Weights of a small GPT-style language model, trained from scratch on English Wikipedia.
Architecture: LayerNorm before each block, learned positions, biases, tied embeddings.
Training: a variant of Muon for these matrices, 318M tokens, 4856 steps.
MLP neurons of a small language model. Each row is named by its layer, matrix (up: input weights) and neuron, and shows model dimensions 0-191. Each number is 128 + 24 x the weight over its row's rms, rounded and kept within 0 to 255. Numbers have three digits each.
Before each neuron's rows, "fires after" lists the tokens most often just before its 100 highest values on Wikipedia text that the model never trained on.

fires after: "ou", " P", "C", " C", "oc", " c"
L4.up596:136097087123144122106143135121153099115141115137136102144144171134164143103127155126122136145115094123152127180175111120153142112092132097148161147161127112167133120116095127168067118151134093122103106118112112082107150152099090094088148126103131110081128137136110132103119137100101126148157128153133121127112136157112106136138074143144149089112126141094131095173101147149091139109107177143123143159165141141150113088103057167092133129126145143104151142133155138140134114120160128150116126132139120137115108118162128140187120129123168092127126112084097171172158140148153149149

fires after: "c", "am", "on", "-", "n", "t"
L6.up579:162097135105116039105155142117092175125140114107114155114141116099115130140104148183135127148119103110102137121125137198154155101099134136111112111149106066102124120085136151096141096152131130115143152114138159139096162158126172134124140151126121172128133107099112142122160172119147145152095103116121139151150104159095129097128158100139125147133096090144109134109085102097093103128070066125144119107100145114150131137131148148098159105144093138116117086115142131140112133133133099097095156149129144145105125118137136148151142135130138181148146126116143154114115149118127130086

fires after: " S", " U", "S", " s", " R"
L3.up587:108090141109132098164144105168128106193114130075099113094109120145114124151113164122142152120121112125136130120126142132180113126150100134117125129125155108141111085118126094155140163140122114146168130128160138166143146110162114121104108154158169080137132099155123144072102111148134107174117107124105161131138070104119140125160135133115145166109135114136166088153124136097134139139117131170128107140138113164153189135093123130084105173163103159120127113112148082112100124093103123142099129107135093163138137130109119117163137172095164129144146150169116114081136123164126136135

fires after: " the", " C", " |", " ", " c"
L10.up376:085106128128110102137121120146151121169155173125164140098144126129153125147091130089082142134159102120118151144131167125143153146151105101161141129136130090166126146142116130071101144084093137147153136112133147129132090143141119083132129077169137114151149090150153099099166088158120162111104132093084094125071161126138131115084130106139112150139129131146129139096122152118129113144117114130151103118120135137143125138142142133156098119111099161122151173124170130126154131170128115193099153120174116142106113129060144149164145113105139080135132147127119111143134104170103120112

fires after: "e", "ep", " N", "p", "es", "th"
L6.up336:120097115129127121119097115151120159136087138081095149111124139130074106162180109147167120131112128140122103139127106092100132125123159121162161143158176176124147133132080164128096164110153130115109115111089155119130145098141127164132144145118137165119097113118184128115158122096121112119147169170125173089088179141112140107116106130142100121126155123139172146109115149131104128107185161100091124110142162136124109079105116096197116120105140144110155110151135120104129111119132140140119111139120106126117152099150117151142121129109164134131108137149122133101094110116161063143

fires after: " A", " a", " h", " the", "ar", "b"
L7.up649:162110154158137138091106142113157120087153112150158156157114152118113137150085098144138131157100090164124196191134107132108126135148163132147160148108090132178105138096130123118132121092163134130149154140129071148147158112128128110105133084125115154145115080124150137115157110118071151141085104102089102124103122130139098148143156137112176094117103157121155118138121148101092152106110083129104108159101108126111129132138156138154150132175112158133130154123137133131117073149102150074113106123165121103137120147144102146125121127081126105170146116125114144134110113124124130133

fires after: "6", "5", "le", " h", "4", "3"
L9.up414:141123130154142137131110116119103106152123155145133146115180117120141094136103144127128092136097156100090161135141137117153185124165098103149112103145121110142063156136141137167149095114103110164144111123126094170129145110119165158083106140130131106104118121150149118127113100133152106128101146123154142137136155129106121140106124158084153177095146106147109152115116128150130167193116143120162133126094145133161143100158109187142112091110169120113105124101158116120083124162167122128145128121114159072155092113079124113164091129126122105143089121156148149117132158106110161108

fires after: " C", " c", " P", " R", " S", "ol"
L9.up573:143131207149082116139135130141099130145175167128131114094140152143137118104122119177122130172113094154136117126131136133121171119149133090111145137091135108147098108141130095095113141142117088140155091142132120119100158146131125150107104120130140111093125099124108106027101116144134158131093106152113107125077111147128153162128116114168137131129135159133172090170163148138126075146118127144168093187157169161119136112135089140144128101137128171139128145140142112135142114151161124122116120101127105132109149099118131138178156122135147121104163154141125154151123131108150120150

fires after: "p", "v", "h", "ep", "it", "t"
L7.up242:131133085108097139137104125090131158128120138101124116147128151147091134133160117089112135099090150132147145159137122131093122103119129085155135103132134160112153070131132175152102137118134143126163134135127156162099165146127116121104154140124079145159146134105132096142108142125130153094136147087144110118080131160148109141128098147143134131138122137143127154095147128102129132083171125144081128138094114121144113112120103106153132094106153132104198157153148150070113138115084091134137147173090141157142162135127132139171086138088132135089159101186169122152156129124167111122

fires after: " in", "um", "te", " W", "t", "c"
L4.up324:153152135117124062159120129139107199158164126133136165121120102137103131146104137143144157127116135103105123143173125146130159143073108110131140120094107162116137113096134098144140139119117116145160135123112152125112120156159144126111131150110140134108131093128091134079101135138115112125083112132093117133117143107120072125123140122119138173148095146123116102122101117160106102132131143195115119126131105143128123148156115153135110154161163118134137101117158094132156179138100151127093093111128132157137101075132154115134134171117065143167136135106099151085137081152080185143

fires after: "ed", "id", "oin", "t"
L4.up625:139157152115141140149114110147125111160143117132121120175155128143140101110123120181152138092136137112150124157141105142134097137126107127136137175114141175134134141131095105129122128140163168158118114164137131113139086114120151173104089107144109119138136116116106079091112090144152135094160096129149165122160140156070138112100121109157121131142099186095140101137126154118107110124152150174156110153135097100115091108135125151171126099104120141160094099158135084132119134101145126113098071101128116118135140133098109150102180155100195138097137124158116118141156107157147088144

fires after: " |", "id", "ed", "ce", "c", "uc"
L6.up690:122113153157126137137122159106139130115142126144138111097117157135170107114092086133161113107143135091136123153119137100165125117112109120132167145114109105132133114116169120144133095152118128140139146210118100141133117148073099111121093111116132103117144104126140110076114118151163112114106074174117146121136134176099127129138155147098125118173120155144158125153109130132136171133088187134121122120137116138132163108184139135171125146081148138128110115146171109164086170148085124116117086087151099112132126122094096112166142142116182103133104121116118097134116098131117096096

fires after: "ar", "b", "m", "a", "p"
L10.up393:140088158114162134110077115093162157096157133124146082092143160115139126095097115154119136148121087125085147121171134139123129167104105110152112103127118138124082163109136121103173129101169153142142127093125111109100152103128159127136129102113134160135129143113146085141128118114094142162096153135146106145117125150092119143111127117159129136111145121154099112141163104106128183164187108108093101115115108144147161133107113149083136149115183142112158181120133135115106106155121154122104129154140119166126130172140131087134158080130130104157171075144125132121142113165119119127